Weights of a small GPT-style language model, trained from scratch on English Wikipedia.
Size: 8 layers, width 512, 8 heads of 64 (2 for keys and values), MLP 1344 SwiGLU, vocabulary 50257.
Architecture: RMSNorm before each block, no biases in attention or MLP, untied embeddings.
Training: a variant of Muon for these matrices, 465M tokens, 7099 steps.
MLP neurons of a small language model. Each row is named by its layer, matrix (gate and up: input weights) and neuron, and shows model dimensions 48-143. Each number is 128 + 24 x the weight over its row's rms, rounded and kept within 0 to 255. Numbers have three digits each. A neuron's up and down rows have the sign that makes its largest values positive.
A block is one neuron, or neurons of one layer that tend to fire together. After each block is what it responds to, as a language model described it from the Wikipedia text at the highest values.

L5.gate719:079130139141144130107107097133138148141092125106139163091158128088138146158084136148125107177117088138056131104103125165179113136041083136140136120130124129114110141123171120116161116097115095116132084095125134103156124081132112122126096178155137142177134153124153146088092119132153102143
L5.up719:062117130111132149108131111121152178144103121092135145105155066128095107144103154143114109132104098122141097142124130125177147145108129132130165134199088134128122150116178117117157136094084097109114088103090155143114106081141105136107140187140122119126110135154144140094121164138120136128
L5.gate1335:125105128175097138118128089125107135098134112152116097141143078172094110127132125092131114116122176127113136109096121120145117125146132133106133107125153125096105146140130111140107139094112115111121132107147135131145193095130161143179109129119128092136147102125104136137079141094155142137
L5.up1335:147139140132143108081129163109140161107094159111147125145103142122127130111201112145144133168156115125135116178131081112104127134140150120146124156172131113112127136104125143124144073105139138116179133151137138106155121133128148120112112171155116149145116129095089099116156108123107155144
Main verb after subject

L3.gate252:150148155110137164111116094162105192151141133126149127122168099138112126089114126163157116071116178115127136141127103150118126143124163098156125116128110109107135113112178137124101177143144138108134087138148105155117099133140157098111096117128148117122112128129156133154113115125167183151
L3.up252:120170103095124124140109157125123126124094133138154141162117118170178172155086111166162143146132097141160095103149112092123122154173098130125078111122134132129116130105102128115110140155117120109127096137134149143109133125094118123112154146133133134145137134120066137103108100108124081129
L3.gate610:133126131110111169134123114156144169122149149164136111168102097142108140084132123177126093118155118136107138156113148142125106114156097116110108173168089124098128149105117116127168133094097141116116098127167098133127136131120175161099127123187104114165094125106126150163150090174111152144
L3.up610:127115158149136093143136130137112129116140109100134182117177120135121162142139115112148093145142119112071152101150116145142092099108116116131143121117141136137106113136115128139149122150138139128136090087136131119130123116097128129125118150085142127157121150077144120134086152134087145111
L3.gate709:147134112126137145130150111184124113091055160115150146125111121168137142110115133090138094177152129103124109134128153126125110166130115080137156118151090127112148123104131143097132148180128132118091143158159118092155129100109136133129102081118162106135137123128118141150137127098130145145
L3.up709:083083131115126107093183145164204161118096170144146172137114075126101164132134140115116117124097122135157138123135157111128072163131140119103123178078075125145106136127135122112097123156134124106116111169143112149070096105156095181132181123142138121183137103157139132179164097161162157130
L3.gate899:092145119156150110100144139169111147119087128134135118146144128123117152139103113120130141172108140127131082115105148139112122161185157117123119090125137083122143120092104120092164089174119111130110104156124150091141166137105127141130107159122179111134098136171187125169104113121141129123
L3.up899:103133154157130148173109133174147108122125170072144151099122125128138089144128136104165140090105147126161096111159114098075109150136156174129124111153102101111117102112128102133099154143141092116125171177154117129145125138104146128174156115099147153120122175145077144139163127146133157102
L3.gate1040:104167131144125149119105116145155142099138129093161139103164140135136156127174140150114100124151070083130120084157137127135136106151155105117170128134123131100103113120147138148127156158128147104121154141127135105112123126152145128126165139135110113132123151085127129133129150131136107125
L3.up1040:126153118118132123101140125139136141057148115116138142151146146133157133117101148137120164087125100108165115145102174116107102127151128087132163103110115128152140141094137114130147166175092121073096147111145126118145143097136121134147129126154106107133153139114136143137107104150099144108
L3.gate1073:127115115146130153128086100155168137098137109139182172126144129170143122112180109133153146137142112123148150133100159110119148136107159114154143136131109137097112152150126139117151114141141100098116120141146159146127140115123140122097084149082126109175106123138162147128071144123112137157
L3.up1073:079124116171150126143095122184148107133171165126157126127123089136124106093120121144123125160128124133176081135109142132139131143170133089144157129120099113113130130143172175143138147162109105143105114131122146101138137105150114110121111097115101138106204154128132061177128150100153160116
L3.gate1181:140108129108132132129096100122138089137133134147068097160155159124157145097120129174147103088142152156113110122142118121147107143119125100129135101150120118081105142103104104180151124144094136129142135121138112163125106112133122147112109114126161092139168159114097118112147119098132135138
L3.up1181:134184169125129152115145116141145144121146163129160138145154166129122137095127168123139086146105094159148094162130097132126140114110105120138143158154094163099104111107157131145090124129123101135144112109129194153109155128115135136128125071098140173106135113146133146123122109117066137099
L3.gate1276:149119102107149110134154124146131148099104111181118162165136147130157122076103127133114145134098101128137116128117146133117163121190154075147125107109074140126150117146149082095131122144106138095136104096154156137093097165118129159110120136120144132131136110105114124120158160068153079107
L3.up1276:146117123101116114113141146108127154141145153137136131112170144173113121109098108119142156169091093138173176123139154112127079129138168151101172105111111087149125157118087111116080150135140120113137115120132112142111113185157161144169161095109108128097111163079122123123136100095091114110
Early word-piece fragments

L4.gate178:112118144097110150090106157123067125129185098094116100131118113094084105079101108099133105152112111144160128105127107108147129147140101167148127097158104124154129095131089123078092133133163093104114092096059177144101105155178139119152121189129137180137086117133148090165119154109143156138
L4.up178:107125164104127125147100090133097124138143136123127102137134093116116129116118063133153117167069128100144171112110133116121148125121089125098139131136102128147140131126113098126097169127110115165157130102158136127097124157156140134127148120136170127123089084080160117142138137107122164123
L4.gate528:130120134144141105181160133152102117107157116102121124147127129123097109147130103176137120130118137158127129136124119096148062161097125153105107153081090180106079142083102107107095153108097111142173126139133129130157082090155172167129117142142123166135117154130067157123116139157136149157
L4.up528:173120132132115120119148152102112133183174148107130134115138159089148092134096156130139136128141108154112126127147111128130085134097098145097078077140142158142102135133159115105107143118144150118131099119107103139110137103138149123134145116134168160167097154131168137146151125143176100116
L4.gate593:093115122097134112170134113114138165064150110124129174094128138134122084147100115169111122148133097116114127156095103125105130104126119092160112102159121145132120166124157139103130163165159149125116127113129124122148076130139101153134151152153149127138081125124151095085117202134101170119
L4.up593:112099117128151065116138157114114138116147119134116108106123112160096112106113116159113126122137135122135124153134113152144145163132135146145079098114126152148108112123070132085107174120121146116105136080121074150158110171129136135143145135133150087150112126097145139142113135127112118119
L4.gate1302:075105094104111141107143105121108126126095078153188084090088086129138105097116093110079065183135135141074090144154113078104085143074070122108174114136139133157143147094152154158145130143144090120079128116156119117180086114120172136083173148132092123104102117096141142128103143146126127178
L4.up1302:151120106139156156154148138108129178136086120134137102130059137148158086110158178137130135128131143166109120103144106126151115107111144120114154137142114150141143132121116084127115129148162144109132111130110111154140156153171136171116154135147179151119133164157155136134152175115111123129
Multiword connective heads

L5.gate363:120141129088113186172123133159148156126120143110134148140113107175115163109116116125126131104064160134145132146096125150125111153133148124144165119112122147079139153162147145142197109166149085132139108157090151169154094117129125154108129111081123099122172096108092092124137125128131105077
L5.up363:114133141127106128162156128140136090110120136145146134144162101149128145120149115135103123134089148099178133122115090148126146131153130146118095129106127123129123134099098127136183119096128145104165205098117130120153121091130111157150123142048160123118087096107123158138143126161146129135
L5.gate955:123124111108165135110171132097093111132098141115141106147089140128127156143132170097151130121132164083147137144164091118119162114140145133123102150068129136124068134097107156173145124132176143115119121111090082163136101116176128117099135147178102113116134102123094123152126180156138116126
L5.up955:142131159145126129129108133080165109137130134115125119094131122131156143163157137137165146177136144155141169104139147153118112095138139153098125114143152175083153157194167108146160118126121105192151137131125140113122158180154103135134097135108153136099139161121113150139116064103138105159
Word-initial capital fragments

L4.gate284:121129100161135122106171153147163144095118162171097176159135102103168122123131112177149129094098115098140104144151088112096134110192114072134184113190126138083128111114096163108137172120150142117135214130115135085147152090124113132180132130164117161163088147135174156152110112169141141115
L4.up284:148101134160132133107136113130182112183141121135143118135139089141111119118141114108120136139118162137140133124087138102139109152132131065098150084144122101103112107116138086217069126140094162121124136122105143129095116100116129102092157147158110137159129078130157116103110090089099084134
L4.gate477:136137154088097146144116107129103101099120154154113116124094113124124148157111141147114107088150130140124133076103143166133105135157188134129116100123131103108180140112104132139118130089091115090102134140152138069183104136120135109110159068156157122158139120098133145107146138105115102129
L4.up477:131144139142148136099161142190178110141098120128146108105118095149111079120110141114120113117120108110156179129149146125077094107145155131154144101155119124129138133117122140154144117128128097143082145156088090158124136147138100111099091138117110158127146166122163109099142129064106164120
L4.gate507:104149114115133165135144101158116141167107132079120172132124133160117134120172121117139115145112131121164150113130110128107112120117140130171142126075130132095085158104156134159131136179156135084116131114108080064122054120128149135123135116125129140153125132133153119108120110129112083080
L4.up507:123096096121140161075097153180115142129142122137173109138110177123128136128162089143108149137115167138123081122159127122140158113128125126125134099162138129098165122096142139153059123123134222137112134127144113127097105158075127123156110119100139121109093107133133113098136123153111104189
L4.gate1109:151129126181118131107135159154143110130123148117157076134121123098153183151110081161104148132154106125135118150179129112149142183106135115153149128123168131138134132101121125102101172105134138153155106117143082115119151131113120110127133132129139110092177083144123147160136142102152129087
L4.up1109:157133119130105112116159092140107098117157112131106092139114098096173109135106092145087113128161123125162166148147112130137126181138142105121167160173113129122131094138074092137154113122137131108098098148141095137151122137161128114120140123123161134109160076117129157107110129117105095123
Second piece of a split word

L3.gate239:107130150097124111141202071132080136095145122153129100126125112143150129153097136160100110096079118133163063165124126128098157151124132168098128131116086156113129095136151114149104148135112134130120175101144134104133109117137131157138140075161154194136080133137089114123166119141132161146
L3.up239:119151157121161164121125115097105179085134093113146122128080101162155141181110124101123129122105155082101140124103116134115132132142076177095112138085110187099130106118110148121153149127137144107153126094160127168127129110125140161143128097118085139108124122130103103095178111133110150173
L3.gate318:072152131140117128111090120121147142115098115154165168088161121159093067130121090099114107151115148111099090153129129109114099116140139146127146148153156122142086099144113073123126114152101116148147145162141124153172121145124124154143153159159159184146163085083131119109141082127045131152
L3.up318:118128143144096136140143108108151135148104103146129138107128072110103134149125154139115129089101097073122111110101159139171119119137184086121089149120098142156120172114142125133148118152125117145114159094161133098131117125115138133100143140087141114168161135119104135110059152151133139118
L3.gate367:090174099110138140140125074109094121115135128129146130098163112161122102108121142132123122110104159166099082120170131131143113146141089154114146142134143147115119139118161128118098128145123176130121131107163121140149089147134132167123139110129134146159136147128115136167139123184181153171
L3.up367:137117104119102137143120115103085116096140102126128125088167164148157106097082134098149155082130141130147120081138099117115126128112132151154150168125132151110084103102112141170084142114135159152099149145129102151154125094124158141131127169156104142137141158097134138126115091141118129158
L3.gate461:110139143041129133104109120093140122118113093128104106123101103153129142133105145131097103103147105126123139155124198113136108143091131160151126139145131190140108130138132102125136139143105107121175083112060124160145115097138096205150180131126145151146102138129160109134147159190138164134
L3.up461:093102100120133129101122150085136119119106095123079151134117115156128152156084122121145120107102170120129120077131132109123130143092112121135130173154160122103142116110131105130100139144098135057132122113144101107143089114127098138169157151094126132091130128122096112121121184126121141121
L3.gate562:100136124119144093080166120111120114115119142122126128130172114129082077135114105142154125120121103116121148087118154144141121104104116094124141127086126114141143136117121161121117139104076131151157126133120117123141086149159143141122147154168141109113140136138124096118126126156106131121
L3.up562:149114126112086119145189140118111128151111104087155114108164153128124113116168112144116115118149100117113091088133151121133138174142092135138155157152087125130135142132132155133106149136123091133108127169133111087113115128161101169099185135125112159171119116165131114135133101140143114113
L3.gate893:118145109089116140081088131131107128161103151119142135110130113123122130118159185149102112120151139102114135114126125174142155134093130104132090126143099142124070169126143135112121136109154115110079151112131133117131146122137112155117141115178101146091148102136120109138136132179126172119
L3.up893:153171145126156154128099138150181139130102158133114111113127117146129126140096161146127109154119169103125155118120122126111158096090107120128112132120143122147100176136147126140159149109132153126091148148101109154117137116155109115139154126135149132141139147115132114105123122153143125127
L3.gate1250:145104125112132087127156120143128150130058156170126136147148095129094104155114100161171098116136127155141179101157105120115127112106098175142099099133140105158100182077134106156150141140123120125093141133129099148163127147132154149123105111163105121121118141167135093090119149154148138124
L3.up1250:118141134115125105117151102143151140095111100145100091084131124179149122128116137119068131139109142128113158112159127105142133102106132153112137118088134148128123146143106164153150135117110143102110143164117092099128161129135134133129160155134100111124095123112189114109152159153123160141
L3.gate1254:123100093120147125122154161156108112147078151112120102145120123150108142069143110201117114110127101110112149132129127141112167146142135089126111139125116111106120112092114146127140079156124096106142110142087103131159154094157153176139122182163153115126119129156108086100114158129158104140
L3.up1254:105094143129112144131127108147057142135134107107133114116132138132157148141141105091170127090069137131104139144150175137110176101074110075114120123071124149113156100157091154129116115071077092101114141163128119140144125126102135156169119121127101128110167101162091130099086142116163112178
Fixed prepositional phrases